Weights of a small GPT-style language model, trained from scratch on English Wikipedia: MLP 640 SwiGLU, rotary positions.
MLP neurons of a small language model. Each row is named by its layer, matrix (gate and up: input weights) and neuron, and shows model dimensions 96-159. Each number is 50 + 15 x the weight over its row's rms, rounded and kept within 0 to 99. A neuron's up and down rows have the sign that makes its largest values positive.
After each neuron's rows, "fires on" lists the tokens most often at its 100 highest values on Wikipedia text that the model never trained on. A number after a token or word is its count.

L3.gate34:55 46 49 41 40 55 29 27 43 52 36 37 55 53 59 43 51 51 26 49 35 30 50 33 58 54 33 25 51 61 47 83 65 58 69 50 41 33 67 68 67 71 57 33 53 49 48 31 56 42 46 52 24 73 66 46 69 30 88 31 30 46 45 37
L3.up34:61 74 56 27 39 56 43 63 49 53 81 54 49 66 42 49 51 65 52 29 26 49 56 59 46 45 46 74 42 69 72 65 26 43 42 45 58 61 57 50 34 50 58 57 63 37 29 40 38 52 76 55 62 81 50 21 46 40 75 75 36 48 38 53
fires on: "on" 43, "e" 16, "an" 14, "o" 7, "ent" 5, "ant" 5

L7.gate378:51 27 51 47 52 40 66 44 48 55 39 09 62 59 59 43 51 40 38 49 51 60 37 46 74 46 39 68 51 47 78 51 67 43 47 78 63 34 57 46 48 20 76 45 53 60 70 44 45 51 36 53 62 17 63 53 54 34 57 37 47 42 62 45
L7.up378:49 62 56 32 52 55 59 58 49 59 52 53 38 98 53 73 57 45 32 62 41 40 61 27 66 53 60 69 38 77 73 64 76 73 63 38 54 54 49 67 60 40 60 73 42 59 32 42 43 56 34 54 40 44 57 38 43 60 48 42 56 62 36 26
fires on: "h" 19, "k" 18, "u" 14, "o" 13, " War" 8, " mon" 6

L7.gate251:50 48 60 40 51 37 79 37 49 57 70 52 39 54 39 38 31 36 61 33 34 76 41 58 65 44 60 70 35 43 51 38 55 31 36 47 61 51 39 48 61 45 70 68 34 73 43 65 44 45 59 73 43 55 55 65 65 67 44 41 50 41 85 62
L7.up251:33 86 29 47 73 30 57 74 37 57 60 57 59 54 38 65 28 45 57 33 31 19 48 40 54 38 72 56 55 43 32 45 48 69 51 47 80 41 61 36 69 62 58 51 56 56 50 49 77 33 52 47 68 40 57 70 39 33 30 52 65 54 67 56
fires on: "\n" 83, "-" 7

L3.gate98:48 43 46 57 47 57 61 38 51 23 42 42 54 70 47 50 40 49 75 22 47 05 29 54 32 50 48 37 49 38 53 33 36 85 40 78 43 79 50 45 61 32 39 37 42 53 44 20 73 13 66 62 38 93 59 33 35 63 74 79 54 69 49 40
L3.up98:59 70 74 52 36 53 48 60 63 61 51 47 50 22 43 47 40 52 58 10 36 48 48 71 51 53 29 35 64 60 44 60 52 48 55 56 45 24 38 31 45 63 34 45 54 55 48 60 49 78 22 29 54 66 76 28 81 72 37 54 53 51 40 56
fires on: " |" 62, ";" 18, "ely" 10, "t" 4

L3.gate539:42 52 44 27 32 43 47 42 75 77 10 61 50 74 53 29 31 69 27 45 20 62 35 37 49 35 75 42 53 76 73 65 80 55 63 57 30 51 55 56 90 65 26 37 50 39 54 39 47 55 34 34 53 71 58 47 46 36 47 60 71 72 76 55
L3.up539:49 47 98 49 40 05 42 62 49 46 36 54 59 51 40 43 53 77 48 62 16 73 43 37 38 39 57 48 51 55 47 69 31 51 63 49 52 24 50 26 70 33 47 55 13 45 47 42 42 46 54 41 38 59 37 52 46 53 41 34 49 59 59 26
fires on: "l" 15, "e" 15, "k" 11, "le" 9, "ay" 7, "it" 6

L5.gate421:56 44 64 42 51 49 69 47 47 42 24 36 27 41 36 79 68 38 44 64 43 38 35 35 59 31 73 58 61 27 42 87 61 57 48 53 94 50 28 38 78 76 28 49 41 65 77 52 66 54 54 93 72 39 36 28 37 56 49 56 24 64 56 51
L5.up421:80 58 34 52 72 47 41 46 62 54 18 61 31 46 47 55 53 58 42 42 64 37 78 36 61 48 53 76 19 70 55 54 51 14 43 59 70 65 28 66 64 43 49 41 59 50 50 51 72 84 57 44 66 63 60 32 47 14 23 19 42 44 39 52
fires on: "ing" 19, "ad" 16, " it" 11, "ate" 10, "t" 9, "g" 6

L3.gate494:56 24 43 65 37 38 73 46 46 51 55 61 39 46 37 52 45 48 43 30 37 35 70 61 35 37 37 42 50 75 37 61 32 67 52 80 29 74 24 47 73 61 68 56 62 46 35 67 66 80 39 26 26 54 45 68 31 59 94 42 70 39 72 39
L3.up494:67 58 36 66 59 26 44 47 36 35 42 66 65 60 39 86 36 33 50 44 40 54 23 52 57 46 68 27 75 43 62 45 36 01 52 60 60 49 57 41 66 47 76 21 47 64 45 30 64 51 48 51 26 35 20 79 69 50 39 31 56 34 51 64
fires on: "er" 40, "," 34, "ent" 9, "3" 6, "ice" 5, "t" 4

L3.gate366:36 56 40 43 44 64 70 74 22 74 51 48 46 65 58 56 56 32 32 40 32 45 43 28 79 37 65 18 58 41 41 79 75 72 65 54 48 69 29 34 33 53 35 58 64 27 43 37 50 41 40 34 27 67 60 48 60 83 63 51 52 77 63 34
L3.up366:66 56 44 44 52 51 71 33 50 50 51 73 86 58 47 38 52 65 63 62 57 32 50 78 48 53 65 64 55 55 66 38 39 53 23 68 68 59 38 44 34 14 46 34 72 39 52 57 38 35 50 40 63 52 62 43 27 48 53 59 61 48 20 35
fires on: "um" 26, "Z" 22, "U" 17, "ury" 12, "sh" 5, "hip" 5

L5.gate125:70 49 33 51 39 65 50 31 48 62 46 46 58 31 63 62 56 25 52 45 60 37 49 48 61 35 62 51 60 35 72 77 40 44 69 20 65 51 04 39 72 59 46 47 40 83 61 67 27 68 29 26 61 54 28 76 51 45 64 32 37 50 55 49
L5.up125:58 45 53 45 59 61 64 39 60 40 21 43 33 69 58 45 37 47 34 93 44 49 46 36 72 46 58 48 18 80 59 52 74 56 51 45 29 50 65 63 44 80 66 40 39 55 59 43 46 74 35 30 73 55 32 53 25 48 35 52 53 28 47 58
fires on: " comp" 46, "ad" 18, " Comp" 12

L5.gate129:27 27 73 33 29 26 42 63 55 59 63 32 57 58 54 75 76 57 71 45 43 56 33 28 60 29 59 49 26 52 60 81 50 60 39 69 54 77 46 60 30 38 44 20 77 39 81 58 58 65 49 69 43 31 69 40 57 30 38 25 30 55 39 48
L5.up129:62 36 34 52 32 17 30 29 71 72 45 45 47 78 54 63 48 71 41 72 42 72 48 54 67 49 58 56 44 61 44 32 28 53 42 26 57 41 41 49 69 35 39 49 44 41 60 68 48 47 35 43 38 47 35 63 39 67 74 31 54 40 51 58
fires on: "an" 32, "ast" 23, "p" 9, "ic" 6, "am" 5, "ol" 5

L7.gate414:43 30 69 63 68 58 33 60 42 63 42 48 53 37 31 61 71 18 40 45 78 42 35 41 74 55 49 56 42 81 50 36 36 43 39 76 73 49 57 49 55 40 46 58 73 41 83 49 79 46 48 43 58 46 50 55 79 41 49 53 47 35 32 51
L7.up414:31 52 41 79 72 31 66 49 28 44 26 47 61 56 48 57 48 48 31 12 83 34 71 48 11 65 53 53 76 65 77 56 50 24 64 38 45 55 50 68 72 73 64 48 60 18 47 33 79 55 64 60 87 45 46 32 58 55 52 56 34 51 48 73
fires on: "k" 32, "ug" 13, "her" 8, " K" 8, " k" 7, "ak" 5

L3.gate200:65 55 40 76 75 52 45 54 41 53 65 30 20 63 62 37 70 39 52 57 41 73 46 33 34 53 17 69 41 52 71 47 29 48 51 67 53 51 51 35 57 48 38 42 29 35 65 32 60 70 23 44 74 64 49 45 47 71 37 65 38 69 53 50
L3.up200:28 43 18 77 84 50 25 50 46 64 71 59 65 81 18 41 75 60 51 62 38 40 55 56 47 56 75 66 52 62 75 43 24 51 43 69 67 53 45 50 42 33 53 35 59 44 24 79 24 80 47 32 57 63 45 34 47 60 32 69 58 42 43 59
fires on: "T" 20, ":" 12, "nd" 10, "h" 10, "t" 8, "." 8

L3.gate276:53 54 35 48 50 54 29 53 36 53 56 33 56 32 66 31 66 29 63 15 53 50 52 29 76 25 36 48 51 41 63 92 53 56 48 52 64 50 39 41 53 52 77 58 67 73 46 37 51 65 22 37 64 64 61 21 64 61 41 59 40 71 09 38
L3.up276:46 36 62 45 48 42 77 58 54 67 32 41 24 17 54 47 82 42 45 25 62 44 84 37 37 47 30 28 33 51 45 98 49 52 48 71 56 61 57 55 35 74 52 51 56 58 42 42 47 47 68 55 73 53 32 32 29 43 54 53 66 76 66 26
fires on: "t" 29, "ce" 23, "is" 11, "ne" 9, "d" 8, "e" 7

L3.gate443:42 46 34 41 40 50 36 61 79 61 39 60 64 71 52 34 52 42 73 40 45 30 36 46 77 37 71 41 49 43 36 42 61 54 44 69 27 42 73 71 11 50 35 44 56 57 60 47 36 58 27 46 47 55 39 61 66 43 35 44 18 62 96 30
L3.up443:31 58 34 76 52 54 29 39 27 36 57 65 79 38 59 26 40 78 69 55 37 40 46 94 63 61 56 60 54 57 47 37 74 46 33 62 37 27 61 66 65 71 77 47 50 55 22 29 67 46 38 69 43 27 59 46 40 25 69 51 50 63 48 36
fires on: "ack" 32, "ward" 18, "in" 16, " time" 7, " John" 7, "on" 5

L3.gate485:63 59 51 57 75 20 26 49 50 42 39 29 50 48 33 45 48 48 72 44 68 51 56 31 75 53 47 42 49 55 58 54 82 67 53 71 36 36 39 35 45 54 24 33 77 56 42 65 56 69 35 76 42 26 45 39 67 54 75 51 38 39 41 56
L3.up485:54 51 43 36 64 30 16 23 72 54 49 33 45 20 41 58 16 63 78 69 65 56 47 62 31 51 61 43 56 77 44 36 50 41 15 16 46 33 34 32 62 71 48 29 54 60 31 61 23 42 35 56 48 38 57 52 69 41 70 36 36 53 18 32
fires on: "p" 27, "m" 23, "g" 17, "an" 14, "b" 5

L5.gate552:42 44 45 55 48 28 48 89 63 57 49 37 63 49 58 85 23 46 63 71 60 57 39 43 62 25 71 78 61 50 36 66 42 88 46 44 33 37 58 59 51 42 54 49 32 69 53 57 47 45 61 46 54 74 65 74 57 36 44 60 49 65 67 20
L5.up552:72 45 38 68 81 45 48 35 33 42 58 55 60 34 72 26 41 52 59 67 56 63 50 62 32 40 73 69 56 80 27 14 48 53 56 63 49 40 49 61 54 62 20 58 53 50 56 47 65 42 45 50 32 47 61 32 56 45 46 71 42 86 79 76
fires on: "ut" 14, "id" 14, "em" 13, "s" 10, " " 10, "ad" 5

L5.gate395:50 64 35 51 60 34 46 45 32 46 49 12 69 53 41 26 63 44 35 66 36 52 48 47 35 57 48 35 46 39 29 65 54 62 71 55 60 61 26 62 69 29 48 74 58 60 81 51 60 51 27 60 58 23 74 24 49 49 42 46 59 52 51 60
L5.up395:54 42 69 55 76 40 41 63 66 48 91 58 52 60 56 32 32 59 52 44 53 62 54 45 50 51 48 66 49 35 46 52 07 33 91 38 36 40 55 53 58 49 49 14 51 47 55 77 71 51 52 25 31 53 80 34 63 44 28 67 31 62 56 48
fires on: "od" 28, "l" 18, "os" 11, "n" 10, "d" 6

L3.gate512:46 51 45 47 30 59 85 31 43 69 73 39 52 42 54 38 49 52 63 17 37 49 44 38 64 60 68 38 18 78 68 31 49 63 33 60 44 58 49 64 61 36 58 60 77 39 21 26 62 38 36 56 47 38 53 53 65 53 25 54 66 48 58 48
L3.up512:60 49 69 33 46 50 60 54 38 45 37 35 65 75 58 36 41 69 63 32 52 35 21 63 42 44 69 58 54 48 57 53 28 62 50 61 19 61 58 61 69 49 56 69 35 35 32 50 43 41 48 63 83 66 49 52 52 51 58 46 30 56 63 68
fires on: "it" 58, "ch" 28, "t" 7, "c" 4

L5.gate274:82 71 25 55 50 80 51 58 68 45 38 44 58 54 33 66 37 37 50 51 21 46 48 61 35 58 29 25 57 82 45 65 44 59 53 76 35 80 61 41 37 82 51 23 68 30 61 54 43 40 52 53 63 64 48 54 40 55 78 55 59 53 52 30
L5.up274:43 43 43 45 51 66 44 55 67 26 50 32 42 66 44 45 49 49 41 59 39 57 41 58 73 72 49 38 38 34 57 51 70 55 42 69 72 63 47 38 54 51 40 46 53 81 53 52 34 47 36 68 31 52 52 48 32 29 40 34 56 49 85 62
fires on: "," 37, "ion" 16, "." 11, "us" 5, "ity" 5

L3.gate614:44 62 38 65 46 69 49 58 43 54 30 47 60 55 60 48 46 44 68 42 58 50 16 52 70 46 55 45 44 48 31 50 43 64 42 61 46 76 59 47 37 19 42 47 36 35 38 56 59 42 49 58 41 75 75 67 64 64 57 58 56 66 84 38
L3.up614:44 60 39 39 57 70 21 48 46 46 50 31 19 59 73 49 65 36 77 52 71 69 52 69 49 68 51 62 73 63 46 30 46 65 75 46 59 62 67 71 23 38 43 63 64 22 72 48 64 59 66 50 50 28 69 54 77 47 50 70 50 58 49 75
fires on: " |" 89, "n" 5, "id" 5

L3.gate80:55 48 59 20 59 65 34 31 46 62 46 35 76 58 55 63 21 42 39 53 57 35 53 18 25 40 27 35 62 38 52 64 70 57 46 45 51 62 56 68 37 64 36 97 39 71 63 52 30 62 72 65 53 54 24 49 84 45 33 56 74 47 49 26
L3.up80:60 77 52 46 47 49 66 72 61 53 60 42 64 31 58 59 30 35 48 56 65 65 52 50 47 53 54 55 36 41 48 44 43 23 36 40 20 89 44 34 35 62 61 72 25 68 45 53 26 43 75 69 71 14 34 68 49 53 25 15 51 49 53 60
fires on: ":" 63, " off" 18, " /" 7, " -" 5, "if" 4

L7.gate191:55 29 54 67 66 33 60 37 36 48 56 27 57 53 58 76 41 37 22 68 49 70 36 40 65 52 56 61 31 52 64 51 49 63 30 31 42 62 60 34 47 43 81 26 34 62 47 75 59 31 43 52 38 74 47 51 50 59 44 53 36 44 39 65
L7.up191:68 59 66 85 52 75 49 55 64 68 65 36 44 58 32 50 30 49 45 79 40 41 54 34 33 60 44 57 38 75 46 54 29 62 63 61 50 35 57 61 42 43 69 41 25 64 59 58 76 62 44 66 62 52 55 34 61 78 52 62 54 21 44 69
fires on: ")" 13, "est" 12, "orth" 12, "outh" 12, "ast" 10, ":" 8

L3.gate348:56 63 31 62 37 45 49 58 73 38 35 50 59 62 73 46 59 40 49 77 66 55 97 47 54 46 56 30 31 34 55 60 69 68 58 79 54 59 69 35 52 16 54 54 68 36 60 41 40 50 38 36 12 46 49 71 65 37 58 51 47 46 77 11
L3.up348:43 61 70 39 45 55 38 29 63 43 22 58 56 66 56 48 60 37 50 61 42 65 33 66 43 45 64 41 55 61 51 39 69 55 39 32 51 41 68 75 49 39 67 31 50 60 46 32 35 43 42 68 46 49 72 34 57 31 23 79 40 44 60 57
fires on: "on" 100

L7.gate454:57 40 33 53 54 30 36 48 36 69 25 40 67 55 26 53 49 68 41 47 55 55 43 46 80 39 56 48 46 37 71 66 55 60 62 66 05 58 47 41 36 54 49 51 47 57 29 34 28 66 63 64 09 84 35 46 54 18 63 66 46 32 31 58
L7.up454:44 28 66 68 41 50 76 36 40 60 67 56 36 22 45 64 37 46 44 41 63 40 70 50 95 47 39 62 46 46 44 48 59 47 27 61 25 63 45 46 63 19 46 49 32 67 34 40 73 53 49 63 53 63 70 55 62 45 63 09 67 38 50 49
fires on: " l" 19, "ut" 17, "ac" 11, " second" 5, "ock" 4

L3.gate106:39 53 26 66 42 44 65 55 53 82 51 33 35 72 56 55 66 10 39 40 42 71 32 43 59 25 51 68 41 55 75 43 50 33 59 75 79 53 51 27 67 42 60 32 42 48 78 60 46 28 34 44 43 32 28 58 47 46 19 62 82 34 41 33
L3.up106:42 67 28 53 42 46 38 48 57 77 51 37 48 84 56 62 59 21 53 56 46 70 31 55 61 38 34 74 44 44 55 37 47 18 62 51 85 44 39 43 66 32 68 12 41 60 56 52 42 41 44 40 41 52 39 39 54 58 13 59 58 35 26 43
fires on: ":" 50, ";" 32, " –" 11

L5.gate121:59 47 45 41 20 57 66 60 37 57 48 78 51 31 85 57 50 25 22 38 49 48 51 46 68 37 49 32 49 54 58 61 22 72 46 88 62 67 33 62 49 35 59 50 40 68 68 40 28 36 69 51 21 48 38 48 36 42 60 39 44 45 62 56
L5.up121:29 44 52 12 60 41 51 62 55 35 70 66 68 65 71 58 49 43 53 47 31 25 37 40 32 46 58 63 33 62 45 46 26 34 28 57 15 54 20 48 59 07 75 53 46 29 44 50 54 70 40 45 52 54 59 59 45 24 68 51 36 55 41 57
fires on: "t" 19, "en" 15, "ck" 8, "ter" 7, "ie" 6, "or" 6

L5.gate441:19 48 41 57 71 41 35 52 54 58 60 47 65 48 48 56 73 35 62 45 57 38 31 54 59 40 37 42 61 50 31 35 48 78 54 80 52 41 19 45 42 64 40 57 54 39 59 56 49 65 47 48 46 36 82 68 46 48 61 28 34 49 41 38
L5.up441:33 57 33 47 48 58 39 42 70 41 29 56 73 33 35 56 62 61 54 60 41 53 45 36 22 39 65 50 51 52 76 51 38 68 40 53 48 28 71 53 40 48 47 55 62 38 48 66 85 25 49 21 52 46 52 65 47 50 46 18 43 57 29 55
fires on: "p" 21, "b" 16, "f" 12, "ach" 9, "h" 8, "ft" 4

L3.gate68:03 49 35 66 64 62 43 69 73 58 52 33 27 62 61 40 82 11 59 46 69 74 64 36 53 36 31 61 46 57 68 53 70 44 65 60 61 52 37 55 56 70 53 42 59 27 52 31 37 53 32 48 56 45 74 44 63 52 57 99 43 46 50 41
L3.up68:67 54 22 64 74 37 61 78 66 50 57 40 25 68 72 57 87 33 30 47 38 83 46 23 67 54 67 55 45 50 33 54 53 50 68 67 30 26 40 44 59 55 40 44 52 64 58 63 22 52 56 44 39 58 49 64 51 33 51 27 72 28 48 54
fires on: ":" 40, " |" 23, " y" 10, " sm" 7, "b" 6, "):" 5

L5.gate478:58 62 88 44 59 49 99 47 50 62 39 46 45 51 46 46 31 44 39 62 37 46 21 51 16 40 74 61 52 51 44 68 55 76 44 50 48 52 40 36 30 66 50 70 31 39 45 49 68 39 37 29 56 43 75 61 58 47 38 41 56 61 60 39
L5.up478:51 85 70 49 63 81 80 20 71 61 28 54 58 69 46 50 65 43 59 44 46 61 14 68 28 48 46 40 30 44 34 55 39 54 36 60 91 76 81 27 43 58 31 54 59 42 54 59 49 53 57 80 47 40 62 47 57 63 48 71 71 55 31 77
fires on: "ly" 25, "owever" 21, "ely" 14, " well" 7, "us" 6

L3.gate61:35 41 37 30 38 55 43 56 89 46 53 45 59 32 37 47 32 48 75 37 58 24 36 35 70 59 73 51 66 26 40 63 51 54 32 55 32 25 48 55 68 41 15 51 77 39 42 24 45 42 43 42 27 72 40 66 75 37 65 42 47 50 45 51
L3.up61:49 39 46 88 52 54 77 56 29 54 63 56 66 57 59 49 57 37 31 66 57 49 72 59 57 42 37 55 45 52 49 59 55 23 59 57 54 64 48 42 39 34 59 43 77 47 07 55 58 57 68 82 57 32 53 65 58 33 30 64 50 46 20 35
fires on: "ut" 100

L5.gate276:69 58 25 56 37 24 45 55 55 45 55 51 59 95 32 85 45 49 40 33 39 41 51 33 72 29 32 70 55 26 54 79 61 61 43 75 52 33 28 42 25 44 59 45 49 42 49 51 56 34 19 47 52 43 74 58 40 29 66 42 43 46 31 44
L5.up276:64 46 53 76 67 86 45 35 43 47 53 53 45 73 66 56 64 76 43 27 35 41 59 27 78 68 56 56 39 66 53 49 48 41 57 66 52 62 39 53 74 56 61 38 64 68 78 50 86 40 45 28 51 37 65 31 53 29 59 60 49 84 56 52
fires on: "h" 19, "orth" 13, "w" 9, "|---" 9, "ft" 7, "ation" 7

L3.gate213:39 53 46 77 55 51 59 32 55 48 44 28 34 58 48 48 57 38 44 60 62 63 32 58 43 62 46 28 22 28 23 48 62 75 26 78 56 73 40 27 29 27 31 44 42 41 45 67 56 67 71 39 59 45 47 33 57 51 68 60 27 38 77 36
L3.up213:53 33 44 43 80 53 00 35 69 51 60 43 47 40 45 39 27 47 84 60 44 50 68 40 52 26 76 63 54 69 35 41 81 77 40 34 63 19 23 43 73 49 53 79 37 56 47 53 43 54 70 44 39 52 51 56 43 43 46 41 29 36 74 44
fires on: "oc" 32, " trans" 14, "id" 11, " per" 10, "s" 6, "ic" 6

L3.gate327:51 65 42 48 54 67 62 52 34 60 57 63 35 41 52 71 72 37 32 33 24 65 56 50 50 26 51 30 57 35 54 45 49 46 50 53 36 40 43 64 61 71 58 59 89 63 62 34 31 70 73 37 44 54 47 61 77 51 53 60 42 15 62 43
L3.up327:82 66 44 62 22 42 55 19 55 42 45 60 59 65 27 75 61 39 30 44 53 21 43 65 46 57 59 30 63 57 42 21 54 26 80 56 34 41 43 56 41 29 61 43 49 85 80 51 65 33 52 55 75 77 25 35 23 37 46 31 75 45 40 53
fires on: "il" 24, "ent" 13, " w" 11, "°" 8, "ice" 8

L7.gate140:59 57 27 57 42 43 39 36 54 57 91 35 37 59 66 40 38 27 34 43 38 29 72 30 62 50 62 36 57 48 54 36 52 62 54 36 37 39 72 43 40 67 57 48 34 51 49 46 81 51 45 64 56 48 69 47 47 77 67 23 44 64 19 56
L7.up140:50 57 28 62 47 66 59 57 33 62 55 58 33 67 44 46 54 64 60 67 29 69 69 23 58 62 39 57 53 56 49 69 38 58 63 35 50 63 53 74 43 46 62 31 50 36 35 66 75 39 46 23 46 57 28 46 41 36 54 36 56 73 56 52
fires on: "ra" 17, "f" 15, "h" 7, " e" 6, "w" 5, "a" 5

L3.gate639:53 62 49 65 83 56 30 34 49 58 55 28 54 59 66 53 63 68 67 66 49 47 51 57 45 37 54 56 52 84 56 63 64 60 63 74 72 65 24 32 51 33 44 33 69 43 59 44 34 46 31 52 57 33 74 21 72 35 70 50 57 61 80 56
L3.up639:42 64 48 70 53 53 49 67 45 33 55 30 75 67 68 57 36 80 61 54 41 65 53 82 29 57 49 44 64 62 49 45 46 39 36 58 70 32 46 55 54 31 59 48 57 28 61 62 46 40 35 35 23 44 54 45 55 59 45 68 58 69 82 24
fires on: "ar" 26, "n" 16, "h" 15, "l" 13, "r" 12, "b" 8

L5.gate480:43 44 46 41 21 53 62 40 59 48 42 65 56 63 44 38 63 44 34 62 69 21 37 52 52 37 48 33 60 50 27 63 51 58 54 46 82 77 28 45 46 48 55 49 51 55 68 47 66 61 55 47 46 59 55 56 43 59 26 75 23 61 62 54
L5.up480:26 64 45 40 24 34 62 65 46 42 55 62 46 43 69 26 45 58 45 73 61 45 24 56 52 32 53 60 32 62 47 64 76 45 57 43 37 53 49 43 70 32 41 46 48 63 49 62 51 36 38 61 66 65 58 71 25 64 46 46 58 80 51 28
fires on: "en" 24, "ou" 14, "our" 13, "or" 12, "-" 5, "ad" 4

L3.gate480:86 72 42 45 71 48 93 59 81 69 36 45 44 44 42 44 35 39 28 51 46 39 68 77 16 50 44 47 53 56 49 71 36 69 62 62 33 64 60 50 40 60 58 56 27 70 53 58 33 21 63 58 64 49 37 57 52 35 20 64 72 73 56 37
L3.up480:42 39 53 14 57 56 83 30 60 44 39 42 54 28 51 65 55 68 58 67 66 43 52 58 31 28 50 60 42 36 52 50 37 62 23 46 61 38 58 43 25 38 38 75 66 92 54 68 17 52 50 43 62 54 67 40 45 46 48 45 58 39 43 53
fires on: "us" 86

L5.gate628:52 62 37 56 10 69 53 44 40 50 45 58 79 39 29 36 42 25 66 46 46 00 41 58 48 36 58 40 27 51 36 66 79 58 52 25 31 42 44 62 57 25 40 47 47 63 11 45 58 37 36 58 22 73 44 43 68 40 62 44 50 45 51 43
L5.up628:51 77 62 42 55 60 52 27 36 35 53 24 57 32 42 35 47 56 53 37 45 25 44 99 18 62 65 61 49 63 57 57 46 61 57 78 48 35 25 58 68 48 53 60 67 59 66 36 51 55 63 64 45 62 24 38 68 27 46 29 76 61 52 25
fires on: "t" 17, "ue" 11, "ad" 10, "ac" 9, " of" 9, "c" 7

L5.gate20:68 41 37 55 64 81 44 41 43 59 45 38 49 86 57 38 62 34 29 55 30 58 27 59 43 46 35 49 23 58 63 52 82 48 71 63 50 78 51 35 62 69 52 49 79 32 99 59 56 52 38 36 40 60 43 38 30 16 66 34 53 69 40 41
L5.up20:63 45 62 21 51 39 54 58 49 28 30 55 34 63 20 53 69 53 35 32 69 56 08 46 60 46 68 57 42 48 63 67 33 40 50 56 89 60 70 61 51 30 35 32 60 42 54 58 43 60 44 59 44 62 27 35 46 45 69 38 49 39 57 25
fires on: "." 65, "–" 22, "e" 5

L5.gate408:32 57 58 75 60 34 83 34 48 60 35 38 63 60 65 48 40 18 38 48 63 64 43 46 61 42 27 47 35 73 66 44 58 40 25 75 55 77 41 42 52 32 62 42 43 32 23 37 77 60 54 57 25 79 41 83 39 62 28 70 49 67 29 58
L5.up408:78 57 70 42 41 55 45 48 50 56 58 54 72 59 61 15 45 32 45 45 51 43 58 26 50 57 74 59 46 47 60 57 53 68 17 20 54 79 55 41 57 66 49 50 60 50 32 60 66 75 65 47 64 63 53 68 53 27 26 55 30 29 44 48
fires on: "w" 14, "es" 12, "outh" 10, " \"" 9, "est" 6, "1" 6

L3.gate33:66 37 22 44 79 58 47 71 53 43 43 39 67 59 44 57 07 53 75 54 59 28 26 51 32 58 64 44 54 73 63 25 51 64 38 37 51 60 29 44 65 47 54 51 36 33 56 57 55 56 58 53 50 77 70 66 60 67 40 48 27 46 36 60
L3.up33:83 40 60 68 61 33 51 14 37 47 44 71 23 74 39 62 59 40 56 53 76 48 43 48 46 50 55 55 49 38 45 31 31 29 38 29 35 43 26 37 15 41 36 54 08 69 57 61 51 34 64 46 58 64 37 31 38 49 49 27 61 44 64 60
fires on: "et" 24, "it" 12, "t" 12, "ed" 12, "ing" 10, "ood" 7

L3.gate326:53 48 56 47 35 46 60 34 58 68 64 48 55 66 56 46 44 56 60 37 24 53 54 49 69 49 31 46 21 65 80 67 79 44 34 45 44 36 48 34 55 53 80 48 71 63 24 35 51 52 41 47 59 70 60 46 51 67 30 46 33 50 25 52
L3.up326:62 27 23 42 59 59 24 45 21 77 60 58 30 58 34 50 63 59 70 33 38 59 37 51 45 47 37 48 41 35 56 59 57 64 25 74 53 17 28 64 70 45 84 65 81 58 49 52 55 55 40 40 60 85 50 45 62 80 36 54 26 46 49 51
fires on: "t" 31, "n" 17, "e" 15, "ition" 11, "ron" 7, "f" 4

L5.gate417:73 88 34 64 84 42 53 61 50 65 56 60 53 63 64 45 44 43 64 46 40 58 49 50 58 44 88 57 38 38 53 55 36 68 34 83 60 60 64 79 46 77 73 46 59 45 41 55 57 33 39 54 49 51 76 47 48 50 46 35 31 47 68 61
L5.up417:51 65 37 65 30 19 37 72 36 32 20 61 45 49 76 36 31 53 46 53 39 30 70 37 33 49 35 18 77 68 25 26 20 71 59 41 40 25 53 42 48 53 42 37 32 58 43 19 34 46 38 66 59 74 43 53 28 53 51 26 45 47 42 38
fires on: " not" 31, "ff" 15, "th" 10, "y" 7

L5.gate112:41 33 30 50 65 28 69 59 72 76 29 59 45 52 62 34 55 47 51 47 58 57 72 81 14 30 74 58 42 55 95 33 59 81 33 50 49 14 44 44 54 36 31 37 53 51 61 56 29 39 49 26 54 31 25 89 50 36 42 55 43 63 37 47
L5.up112:26 55 68 27 78 17 75 54 48 89 72 47 70 49 69 39 41 58 66 52 56 55 55 90 50 62 50 22 60 79 42 61 56 47 39 51 49 43 78 55 52 55 47 57 39 69 43 57 48 33 62 26 56 64 74 32 37 42 48 75 46 67 35 30
fires on: "us" 41, "ield" 16, "ine" 5, "ales" 5, "10" 4, "ay" 4

L7.gate207:19 60 56 52 27 54 49 48 62 70 34 43 47 53 36 63 33 41 40 26 46 58 59 32 59 43 75 82 42 68 70 51 48 68 37 65 60 61 63 52 67 51 62 62 54 41 21 44 60 39 39 48 54 46 63 72 46 61 33 43 37 64 70 44
L7.up207:45 69 55 49 76 44 37 44 70 32 53 54 65 70 29 34 58 89 46 47 48 37 54 34 50 58 43 22 33 47 43 44 63 39 68 41 70 40 73 43 73 46 62 47 27 47 48 32 58 29 53 77 49 73 22 70 30 68 66 48 55 40 66 29
fires on: "\n" 53, " to" 12, " for" 9, " on" 5, " in" 4